Weights of a small transformer language model: MLP 256 SwiGLU, 153M tokens.
MLP neurons of a small language model. Each row is named by its layer, matrix (gate and up: input weights; down: output weights) and neuron, and shows model dimensions 0-191. Each number is 500 + 50 x the weight over its row's rms, rounded and kept within 0 to 999. Numbers have three digits each. A neuron's up and down rows have the sign that makes its largest values positive.
After each neuron's rows, "raises" lists the tokens whose logits its output raises most directly, leaving later layers aside.

L9.gate7:539547459465520514443543448586592455427468510454509489586465647534413513517569491482566549491482549593529441395511471547513522551527514571490493552530403441530489437485440477537504566493459482506541465519485435517478492489502439438502496515456502601503511461486523480479434567482444526580484452496585580489483605561519358513413521429528550502513581527591572557515527548570478505464511541499420511546467538563503531469435637444453510516565472541495506478519508550576479565462542529540533468483559480533403611509466559531609447516570450460539526526555552529458575561478509530429
L9.up7:513531467509487511495480524506556514469526458604542483509462579482517536519525457493626597514462536492554425513515583599457549537516564488443465564532481560476544386556393570490473499544534493446486514496460385551467489417531496531516540460547589501513471505381497446449508528569379578530452480622497465586560550486527625518464542512432460460471479455610615463487609521518458584493528468516429554447440508546487505492530550444507520542558507502541557473458480518552412534536540529459488554555534535486438625528497465506494455485488462463528491574519509554551510581413517495428
L9.down7:535390558530556433452452599391457519535479500471516483578417526500586462483486525514443522511461524443497510505501472511527471421460419547511415534535459489517467552542527568535477466519591453583472535473489451461584483383504442575468514453447522372538404440511518434507562528537458504442400529492491528540515481491493433521438455533622497500594581469461530483459517540485509585525444514424514527494475476539496503459481444430596466488501490473484450550622557536449466460496461458473519439528432496420522453548348432470482557491494516408452458545541415523547588520489555425525
raises: "ant", "ants", " (", "or", "s"

L2.gate155:522494598528465461563474523541490560553525447401597514625482550430483526515526476536493475567510518482519603512552503522513372514626451487482431585559500491407537479528534539532531658488554515464358459469501511509445469503477471541470468526497532504446611433540515492406565536442493555427561532570471522498440422505532378499444534566516493496514443523508399499500493515461497456456400508488558479544479515463576424500543487532509489480525436482473481560509496582577578483534449536488469548472445555396514527497466434464530521545523484530440523554396505561557512467469546589533
L2.up155:587549555514462574505456348527481533578480586482482523406465433386529567503535446500513528558484438541428440529491527587478469571494524486510500500520517499429478460437448530501518544487506453531388595512553427474492627505504484510496543468573450464503497438521487450479542473473512482494491586549518458402525420553571460389425499416598633522545501492491457427525560524473544526578483542504644555512490480455486475503488415441519523464458476444525594513519557462435492426543536383466557448511530504474564575458512491457467534489477507578507433557459472500546456470488467529525
L2.down155:612522421505470338499385492437507520489458469517563470544529504506627487432529487583529551478494546461557496535455546468537505521504520472532516512439540472537493441501465531452546476456497528528434511489471504451445414602492549605500553491476496529390502573505446444479560529466418460462414527452521512537429413500522374492466518501508532508505507429493517485482546495520473494566485380512476455523503459566519573473582528446527434423534485509422502586476479551575445562604517501429522433529522530402483466559491482407420460489509490501463541468502410623572539604472562467517
raises: "ing", "s", "ings", "ants", " stations"

L9.gate140:501551518463461556461490460457557420494426539601422548516471397496494371455426429481576444481487512450468440480535451426487477507512571446525468470473462531506541523447461549506431545470626515533565414439489486520506537491417524402469530403543517441480530412519612552425469477537418463532566458395471485517498475523513532472516437490472494498557461563424468505490484473615442397479529496474442501485559515491535480398444485544479493542489614455453575501501516507502506540433513516425499596458451468508514547527465560479464490613423515564507616466571429552415530490478457523492
L9.up140:483502423518518451570560421504477500518465500494463563523553462486592544545440565491495512505534450557455457541432553496478471523501486471454533463468556522494526545518492514538601526506428410427481553510557495438534572441449548460546585527511557539452514597447555529416493426471534530509533448480490511514484521569422538458463472560452561486555496556508583463448466478457591515505460427551479499497449435524467573464402522447486446564494492499503391550433477532655602425404467427471535564421473471404567424511452603436505540470407498525508519476472460481461479437658461511481
L9.down140:449514440502546516498464533520510493473553492544518600587517461418478512497619487471424602506493542444556517482526551497501615504480467635487494460517548439494449470558557572543415428576497522556400613435558548539435521465564488552487510503538460539520467543546542458549511446496475463579500540558538535470500479499491462510564541396553386548486539576430647439567474420470486490632458491505524463488539517521544453430451518509531549528517596428486429516552508457517537412518518492550546453477520472480482477526484510552503554484505454489535509448573364465527512432460598530545
raises: "r", "rs", "nce", " —", "nd"

L5.gate240:401517462566404506566497542511508526497511502509486510612512447463506635476455525474526455506513531485422502446507527501559533444406485576568469491521452542539390477541555485478443496522505505413558524387574490554485476491401429494566524555579486486482535432528494484407571469585500492565458491441620548496525512563534461452426554554519462476484534505553490502572578509501509508445370520504501463492431580548502475479503486444485513422565544496500507526491477558436506515441570565546530420416507529421569587492563556463484515509472562418582479483432488551492440410426491395583
L5.up240:514521508593594486539526398457591522463501412575460541499481554461560539461530501527480571393525443386483500453535411428552475575588462579510435391450473548467567481454485494479462520505526571418494474464561533493525521493466538488472523569462460450580550523466454506581455505596543394438533449510567455516565496454438524571569573622543416535476493470502519409480522519508516518446590543534564571519537543445525375534451436468458562458538484467506478555548508463539426419445541479483496578467515484503492512544466437455455509510517508427523459512444451480422523454588481551522
L5.down240:534483481572415529498454527587508511440590519536541493410565520472606485507600483528502477571542576407499557496511469444382527460483411431558523449480380520498556440573506435562552511439439559481456499518543477544459624483525527541528457473496565494511570501532611512429605498526525590530488501437441512504605485471517542530511512421575536534522427544514455463481489562476547568475433505527543565520459371529507487535469498417462481477441487460529474534459471499563432468498543466484532496504575584467526512491585494611515447492522472495501503436489486466517537509445419657533
raises: "on", "ona", "ve", "ons", "vel"

L7.gate168:388479468542525523560550583486485540536493483516534456522423556477466462504480524445348484509546496542562524437566496525507554462450519451516483608516447416620564525474496537558486429459541532504424621490446601582413500479519436530515523541484462571428606439535459561525534488571496494543527453454493561490520550512568412574530418527561489424416481545459468572583423536546555518527528521536474413489451529550518565494521508607422521483480478423477506529524472535477541485527500441523563434562454528478467581573517536448569501531433455501439516520464446492418534465524397462461
L7.up168:535464522495466487448525556541512492408489512478492429510491472477389418388516569460523511522458523578511565389507478462493570485511523400459472544481507493528515504482488494537461419444429535531415553496478585609377522404543464508447548534479442532382483493452510473423538436496590496542595437544474430486445560532498479537520429448475542491514426477531519515583430515493526529581509495389458498553534618472458571527462504607452449489442563482472528396495419438505593455494465505520407510583490464454411507529527510516444559458468483526484462511491480484479582563517600497455
L7.down168:557573475517494451549575508585476565561520466464549482522598506470396506424535544538585436499440511603494514469478516475447486510471445561499500445526525550512498551477539468531426405561369450496527514529509463506456558507511473541562482527477551468445473545478553538518511540533580457509571485441446510494458590463471571387460459572422545537462500414438607468449452414525508560591494421439538499460620457464464516470442491458540470552524591616504445471485545493536552602571478481529515442595485487551428540476508522543433514453532519423474542457501485497537529417393491466426
raises: "t", "tha", "ana", "g", "ter"

L7.gate46:501538527466424433541474527449520519507541494446375473518632464518538632468470480484504508471449496458482489480470490498490536504462462538436499491525485514474501429531533511500495436508493555603451534511487529487570494592499418548513473529448482542492508549500345472498484425559444494459669570485508464574509465464501518455456553549502577540493544525592518513449554496541568495460409445504538492569527471436546546449423524395508552554511519437487471574490459477599572623475570366584518476453431462472545466451453487469535609436437507586521557440482540499470566511538542516528
L7.up46:516498457451503530521516417517531492406538609558449594462517468418495502516470577523487482515504574508570549488472568467542421515563529492425533540560541522458389388540503429525471544467523512506555516414514475507567496342538482477522400526461482558458509447389459411558464468514433507572566472551456585444550442506525535410482504503555535480489635531534519596497518535500516515542449546439500473584429494535565567469532548493381472502601538552489580562520476507501445493493474478489568449564489439472520592476492478463501492487484525504470486602417567619504506486490481469537
L7.down46:522575500616487515557460494477434480500512482385483426438543513448509599550386484555493439485576476469513552571497510559495500429512599491527504524482507595524527545445448529478558443546579526613518508509446560464474500554609461606460549498487451467568539467501495537541499467545475383433477571526554566583450434458418513511521470456434481442538482565487552442503533541503557534462503473500412517457495499542549440468452498523488472598552449561543530521459442451466558541489494575491429427435540517451410488542481539509523533488473417555441532479501475507462498438485498299541
raises: "ne", "nes", "rod", "nd", " defeat"

L9.gate107:468531525417457608583482542498470490549500450419430485516510577563561461465413488489451433484432519570452461381437496549574492503557484483459499465438406441579468454504459527570477528551472497546542505522544502509501487542485611555438511506565531552548544500433544600496423480463447450456569451484516614492444516508543442527479527417432509516495499539491488414507514578483429415482468541545469476499520516504570564469504420573509587374579433478543529602522490466472513562470506440515416580497446398437472504502496496454539448460547453506519508488591498429533386573507490422476
L9.up107:575526528523494421519482487485524539544593539582592449461534530488606515505451515512477554464500597387526442565524563534482531410376587570536464557504519486466468466469507507511523522533472593468465518448489469509509553410449486478442549559448491378488516533526370413467578574399430547561462493432460399453465510539546551476582491470508518539454450441416507432533542394506449565496480478499545545454538472575488402471547453445478482600500552519531426530541511474539479504476516516449482503431498626460508469463487585444508513522491491433414511517441558540530476471484481575478
L9.down107:435446463509508568577514447549484454526436464416465439515440525571494473465430560496403468447425516514506480448341499509518546540536475497465512451473472457584530460536498495616418491474501414575534490553539486531528410604473547525493482479525467569491491449492549536492422518549488474478529512478471531451399468525483447535398482529489441490594525565572588425505540554482469480479520573578418464537592460420524535477503394536524505394470477532466504596490523542379512591510479445515493548509487369430494468464499446536475476546494412560447513497606484443496509525472571451521
raises: "ited", "ered", "led", "ised", "ated"

L6.gate205:568516554426419555492487518516455578473507477464526475513479538484536510516537401559527466454552614492574453471485522528385475498488443605505442582517464381461476484483576503478537540510550517513521501496532509491493532440573508515434441540436529477466562528507542476465450473421445532528504487530585491451515551474538489359550504462560380488416552459435593457508549510512491439474536561582445519481408490465475517512577480464458475573481550482463423526585490478395429475494516351528525433489545574432430466476610510558511499477550517424545620487459534502531463487558577533559
L6.up205:474519520379533450569566507501471526558474411497598434536473562466542456435548500526475540484642540432478508440475467569431498566507465523543515566565424548641417455494475516549464516504502462484477468429456527539513535618555572530451466543499472527469587518499498538545502542492400497521514537399530474477468554499520524472455445498465519532486522571451469435420472473487482535547593547571497473424528495567504436527450527458583472529507540449427476398530562548455450466494565497420560485532494617377497561537451532505461517591639548585541529482538486520505533566526503494491
L6.down205:550547516403536503466522494500507517537461476500548421546400500531447433514535482471487494473492547488492418521434518479455412466497508436469522474509567471432515513489468457545527469500544496532462554479554537496514552476406386546432524487533511496572475500445379605538498521467504552592448502546564472493447508549504492456420568526473486482552468228433716512541481537480492538512398456575533558498510482464491552461495488457544523478565492538413489399503537477515505506540483505420479511469566540525469473522438513506498559450456532451588546513500412528476517566475487526505
raises: "ment", "ments", "over", "ability", "ways"

L6.gate215:603405490389547538486487488507545414450525453475529476471546461496512498528496513466515556498522517435463485536531378591596490517559542462486453444536492424519455541507445541420450527507539523506502515620381492501556477481480431567402485555559463540523544467537540504430600534497427428543499548545524529486520498450357489471466515546550513482450541451495480427495562501443597459425563563485481535528523546521558416415520523496560473519540520528391628563389467524488472494474499527486533473416476553441459550469555555490532536569495435501494461546450474570524452438405467436574
L6.up215:469508523518514520506500514522577492518524548508568531541510458512446492453446473524589497535568605496482597484380458563490563629478508548547526501447538484451553548466480542546526566516456568474392458471500558523526456534544503489484435485520427418531477481556446456553483473433425537470460524502497484491470530511481495575421457448561531461492609506441539463511484513594517434513503535438501547373537476526557479433428472534569444595459545465425541463447502496504429443541466450541530553504482418444496400459600498489583432483475468539448524377567493518392613513481394402477
L6.down215:552473560438511539473410512494372481493468473533494464489519512469535497417501450525534439408514405529498548515521505487500570472479500495540468573503501505577521537506450535495494383522537482510495549511471461565489590476474412550454437465510521415560421457490441489538417470465417480434430506490533548460452488477525507577447412463607510525507517770534594559522518437461449460434486488603440531485568479441507560499511398476511425537493502502494475434542491530451474470491481391458495485506553530442477504578562543467426512509541517443551481507512474537527443458448460409554
raises: "rs", "inn", ":", "r", "uring"

L9.gate155:490437533454550536423480425543547490466493542503621556548470456473562448440494542496534423422526500465474489518562474400540461546475564537470481470515493456531459566524406460435537496451376536490544492507467463520449487446507546521466511595408563517494494446439420507482450438586501476422465462477493486487451446618487500407416475452530428531478598486502519441561473506483587506450434430392467556474440513542467524522431539505478517601542501511410392475473548441430490521486442484539585488547470560406561478557443536402517515443537571467497590479432500516478469524578477549581
L9.up155:480517511426530548495596508459480441538545393490518458484477540520504473604581443517447603455453492545552497549435503521453525481458502483536521484525553491588497467377406535484478434448462513403486428519502553445428410458530561492554518406437490480519507459482549556379559495492459518457533507523588542545513536544486427539395469450515501499477497450544475486517406448497536477624533453494453551506439476451550459383512421523579554535569596593496566479483475415536510551588482459426522539457456523464538559464512480487620444486532501505503535543586463495438530463386481476489
L9.down155:457491605542570571596416523438542557531463398490408609498417475497560472479573484427514486578618498459482518527490508463461453530467579531495438498549521521506537464485542449488427458471402383429552471538500440541490459479509479491492582570484520405479406548535505546451539516484506628482542548420534523502587542507449500491509505456545587598474531459520629504513469435501544575591486508569549473467468421545496609469484431449468495511615583481493491505439484492455503450574453488562439545462538503468520582499465547523451483529451484507521538458474491502506572517554493422508
raises: "mu", "ms", "pe", "m", "rs"

L9.gate15:512506490531528647559492545502536467416534458532488472469442425423488488502478568446464462447520535543544434454527559555511539440527565511495547548442416472588441503438483482479432451423522490448521506498534525498567480499466529470480492419541472519601580529487512584522452519508471423478607391524445591510508467408582454570567548555540544488501394521517466445537486512476391488491429538447455544458501612386515494458472486495515634513538450454533580468450492518504507560356576533521459578485454390488531535429477472471522512471457464475508502515539529462446409563549470516482
L9.up15:519471473479428446482498509493468495543524502539496520571443484517532492461405557626538545535432384526438462450497522574502421386536502394463466567545394518504443483445423531501513530488465490565499598564490433547588455512476539518397616486436538468476551501489518411503519581462439528490592470543428566490527547466518465448455539526449518490598553516557517545574591453552494522496420447523378520459506443490487474575554513489455584474490491550547454580492511496476606500416486472496444575470572472435579535450446495434528518490476542568465490564561518488496430516516407517502
L9.down15:456567511420411549529456532482426431533557548473498458511460425497478504490465436547489468479473465530524499501452404498609391488466463488590482542507522507535522497545532489588529455524430498497577482480420442471563464532548405618465524507547478372436507478507464549522450532503450559481473574560587510519509479583500516485567546520520472521460506710529399442517549527533537501497479546463565556394616528544468443490480436497484453439388579532510536485507485512518524548510553509566473553585472423450528492452425522483488498571484462465548565466498390497524501546583529511488
raises: "ate", "rate", "ates", "ies", "ize"

L9.gate124:508537515484440534518526545494535489546600528509538544483531535475510547556486603497481451484465487442485421503433461576518602560611496502462523567484537509502480476517449502538577523479574518484464533472454529468390410572452545475495423514535613510528494371556432397528636347525508454525477493481482510496536461510600531526481480530440456466518511510511517560467516492531430521468470415582478482489495524468513405572561489439569526433611374447548515630521460502578485490483483491495541574545469471592435430476475473481616423495441558452467464534522467511506534465478503484491
L9.up124:380554484471518564530531579630593465541523529458637522459530489557445464538504565526607463538443459546503464603373528556528478521523436476502626621460559472482468471458499507592513508433528541427469532512562453527486485400496484443469441572458522495534545496460560554489512445427428503622490569494418572515456512559526529492522518488489437480450481524477523509550512520557466509521477499570435464507479482487516427466509464445553511440453501486497476483544543662512495528517473569542524536517465537492542516496521475444547544489407482483581458425481467551394556548492462426574
L9.down124:434451452555402476517472432433517494464457489504512380505493524532512523515504509500515434518477587521394479484514479440490495426470509515561552543551492387531542488388542544486460553518547499450441491484563499492499530514534458495519464482540494422496519546483497448465522509518461449504471533567480519515560594541460519588420473524468524557539578613473555402402484521570483566532414559484498418471494450463382475506454559500543400510530565463482585410509596446469432498458563543500514520597551445497435448394461560617575571514532497461415439620431529499524507517463440473521
raises: "e", "unt", "ost", "te", "es"

L7.gate148:458538432549484527476494480556467513447539640483533418518516485560561402540489416480525506487443465511506514534471503547459572559497506510383562491445520451562461489485542539487464480445433445426502526417584401493450401550506452501487557564531493500425532500592448404529521482548516501552449440510468432475561614562527547443534525452527509494432436560501492530512526465458525601495416574518427524489497471559433587423508548513558547481551444503524393526417468510498423478460521368513499392421493426453534498476483507490542495510572495454602547534509512613551509445468444490523
L7.up148:525452492470537459555474462514500490482459400475541550512482533533517500541364570466451406459452472403481461544468499527477449484471543483573513465567523452539562616411379500360506476569415466453418524407499455510429495558562567417508531516437492465503550393545522511412500431522513494428468496518492522492552396528515575537613514471496542510480421481531534408487469531500507501475488554483523463555503492457474570531435528453515533505484532599558485539513516500565543582473460438484521512491538472524550400441459466447432500486486473530462495554663563393534528575496481510445
L7.down148:525465538402509639432560488584505548530434497493533450540532570507505553468387492480476462441479508426502467461525591492512470447572441503496567550550470456509530457532497504421366582502547466475532489523496466493473580568488506483558537570474539528396466471561530492421434556596508439459526477475457476444539538505494479525554481476543574496513450716490500486463491517455493526550450579515583538506413371618545517498466435507501551545474484483482504512447496449450557513529469457500537567458508580493486480442677459554515541464548466509529505499511456491474510446449486468472
raises: "l", "ls", "e", "ria", "ler"

L7.gate58:513411518464489531478537414538572590464481459537551532535473500488496609569475536557497491489461375512496434415489454440466532444500454515488459529511475516449513450433454527502602480522498538508461538444482525507482478478512510526582541483446487463495522430522504490398471498482429470460504484484511519471518580578600521489486496460444536568356421443511438482506529509468390521442529590533530573464440477527640532449576525462624524471586612453557424405496528548382454552536351507500580499498538574506525454441453517468509504443540526493553573480529486531577532472542527515530
L7.up58:443490541491492511549502413552432509398504514515487520621535438562416563488556603487493485470405506563494455465515522530456524443436433551511502527441546531503522476580455437459419494504539577468598542439506552548574491474459469463578556534560482453496480420545546512599503551595446601470574526581468448531530500562634528528451460511387496556485460513556482507490514399415516501534432608449420497442546466462527515498479525522471518506596518518516500605500538508440474476474439481529529461451483486471426493459560496610476522530483496483492539507501510372585518487458476569402
L7.down58:502448599542524535481531453452561487477470418481463482561513503485553447507507505559398528532473413558509539468491562488377377516533438452458530475567472559437447532540496488523457563462482501438577456524388564497537468511499467500532466443462452423468519508584490547503565471561510555435572449477527478531525423536526527551480472529481537526469524647513607476444443411490573522583457541691550620472526505524493427491554468456561444407531523485433478487524548461509561507445477503429560577419483521542511528447596527490505554492508560440528527440576540474470461503472500511483
raises: "ts", "t", "ter", "ted", "one"

L2.gate241:505441446477523465461510456464538589474495539562500476533562545474525532536522525513510478425532498597437485455536478540509426513488501519600476429492543523418397452499490499488571492513473526528483463486518449459512519497492575520430478529484412499488527478482490492514478543537502494459491597434479462552506428610505479440470614524515464631436553553448475431504545406461470411459450486467559518577435542487469594496550507472571497540489505517461527463609442546500496580586595419547516510534458491477404546443576515405445475493550582386482638621581545452475512562497467533595
L2.up241:544449414514546499544430537538536503534477573470567434451433460548464518481513439462501445481435435539441516523474462561496447465564541529438502560521481483435613487610537371521580454493455531439552436480440523638537549523499583541586497614557458481481487457392459600499538562491527502455397558428513586455543559517455448415442467567491496474476603498586520442489459525484471506563499532417489438542501534517440535529476498445600510444524549507400497500494507510512557468467497476512435461534490504491480578449603566405459535549563525574462528513535503551514492462532546541488
L2.down241:539484484426518564501423353474489447470514614459538444600416472540477543445520543550559424461509493517414541413458458520385476499492556584501514506523574393526508495460411469461580534501479562545507432571613589562515463522567550498472519498600484548479483475489560573555499575631487550495592531526617566430494517515541494530453476555491500574503541540609468453476553621430493435534483528458536467495519579481480561452428516507481446485542549443449460477475572513518502479536540498514471475512435485436503532511548481475454526539570498511433585489523525515555446507542486515550
raises: "ment", "ments", "ered", "ria", "standing"

L2.gate100:421324496487494526408495498480471502513519569464534520490499507483550551452455497462534486526465494557496564535545451451552391589570433415452502559467531384499460503462462474481509492500464508520627503433503563436551568493543564500452493477537510504464548503422511443415531482537452579403527425528493351462519560483476473469484458548420491494477419509490510453553448537448433487576519541547505521516501558497331444510514466463536498441513591440516476456470455507431462435486497483548557554622444565516547546495543473441457486505537496489470495552572488578487479645528463530481
L2.up100:500504491483482458550454472476474492390550544439482435586463484478491451539460446501502497513497464451482533494477451496548442507421549501574415530575506537539510555477442497456587553615460479538453516483491544476500543588510544497396459567571487549553446429530512545509561367525471437437621454557451618432505479424505561478541428536530587569495467533520441562525571514538560529539510516475546485504378495509532478505493434522555572506464568456443498504443507454570641502469535565398594567464448402538536365485514480507430480519469437495441501492521424475484490522513481446527
L2.down100:474500572464479424481531519490568462494526533499513410408491468417539603472465584487510443488405499463575459495459544413445517504475500480508555509526495450425487582465457537449530505556466521473458455476509387510413496427462540478501486483521471463558469405520579494500566575581555517510474510550509488524497521512524458604547397611506400400616513501544465474451474494525493492536453529457423483404546550564475545391371496486488504349502512543502459489467507507483477465543423508520506448511400543481586561465600535506491444481499513426397556442491481445578456524456509463489
raises: "t", "ti", "th", "te", "tha"

L9.gate235:490456418463540507431575542509485529511499506503551482524492496454493570510555584594481476480447499506553446424527534520396532469459561569400573542512497471501540464512605493447535479427427459509475500484561524569545513543548483495543519566550432496498509483419471477540546506517528557463546398541457491453544504563645541589533495458535556529507536481481436558543500503536537460529581510461541633491573511583528513466493599525482607418476535500498534488548606518506512480439506457502496427494644464474406523457449548478512556524525549490451533540527614469524531602540385567398
L9.up235:481383438466581551531574508553456522455557485558457475639544471541496532434445478526529568541540515488547483385375600521556486587471557579496472523532446400447529453525481386530433460517560506469521503539488591562491559496485483549497481481485474551554451475507506482419516532489542489507534501533421482441475453483529476572505577485478427567456483494534572537509573436515474506478454448598417465515484445429511426496442532455552419562559503501482473452514514472559498504512405492551508467537454557533493564389541564576473525500588518548590539518526534576442549523495617533594
L9.down235:438520502499438444513593490479460594483468486437467500549439526457572458526473571532528511511544512433523486531462578537475538540487433495498583474599533466468499575483512453442453467539510437486437515430590522489532459621485482356488563543488411431465421473505482530567361466519422519503508512488546535510525618548467534549496489434469449501423528320507397528494502462529548484502528618454442486440438468519562535499532517492511576490509487449364530598463474495552484427493519461458455552503413433430504497482478543521531420437520516530530525508493468513560443448515584485464
raises: "ls", " way", "standing", "l", "ll"

L7.gate16:565457404450426513453467545426457552523453530417574476457577514441529523505481590644549463361500527395449497576540461480468518508466516527510480535477444498550452523408497536537487500527566508522463492511489447500400446496549474547493483569481559556486571518563611482502466426474418494401417424414518471441413548509491432477423580541538506481439468520409491495506595505446446416525535536430431588522521531498515576472573524516489515438460529553479488531479462585501540540431587524497440500449498446505505477556481536502592484466422436433562505482515458485495456529554413537526
L7.up16:469489495460523419441465483369460438551508520531441485433487484570471583500558539458518480457610553460481432564536438558437564520558477474478558588477494459529514395477528423507537478523475487438560409518488444623502535529520534547599487591419475443450500576519476519459493488461419584493511499497485569452567507515559549578375426534515505458460493507485520470460454525564498598522492482496465541584521535478473529485495468520465479408492539536435513520526567574443512478497540432564496503443541445521450542584466484603559510480607475507492427423502512422370532464519379472505
L7.down16:590470446440487471511435466499533465466521490515585477495509527525514466491484472539451476367513477484503511434560498447511488565416454541377503456651452469461576507488578507545626482556544464555458541461518531470463615369451492490423529511506501438563493438519424467505556489518482513492432467461550468514511503458511474560547528555411593503535585503410573447441479515598371584517529452478551485447488482495401510486492577466501440494432605474455528489503526491482514461481575496515478482488439519452526580502524498521540644406544527463532573454501455429473462543464452508452
raises: "ions", "ment", "ion", "ure", "ance"

L6.gate39:494503607526462493489458588553478472542531508420478505498502511553619535518545513455479480512504413433563474501547588519497557519498504451451497551502488499556484536515529585543529489515497626468460406499506463435390430376388471482509467479611494488481496465560561527538431561516424442535596535522579495530485534504519449564489541422495483491554540568489527492549340564488477548411543526507526480508517575489464511521513585573413432472614405449528483613533479495501478459471463464483507489494500513479482538540479480502472390471447461518387473490438413516496505606482476411536
L6.up39:488481518520513525529543464514515534476516433570569507517570553446520405486448486511422480532534546502473497578470458422463437515481498470349536499466588400576432488420541480417520576552469594587492500515470487541517483563442513478468562439450488467517475478376548526422540561540492488471480512362534570478564459464459636410522416407525481533458519505477568452492549538494418511518569525627454566432425477480514481390474457497523525429497519530476511534565481518492504461577540453533563498546531553511506508471434544448564522502561477583528385471519420538450480468510470445494
L6.down39:395535452438471478484438489573453534499520575488497522598471467500577483522488538443529557564534553445505570543477484513602553477577518513579465496531436497590546627485441470451476474521494511519484535535546442522448578483471448514456519501586470476487552455553532459579500478485544577542512451520473528495559535484530457564497554482485513505423564570498365506477486507469442542403469542332514510585437444537440471480394507519414500428474673550506420550428525525534504550453460470488525485527510411474517553475552467486598472483490467425508505483488536504507575584521443605511
raises: "rity", "rov", "ren", "rag", "rated"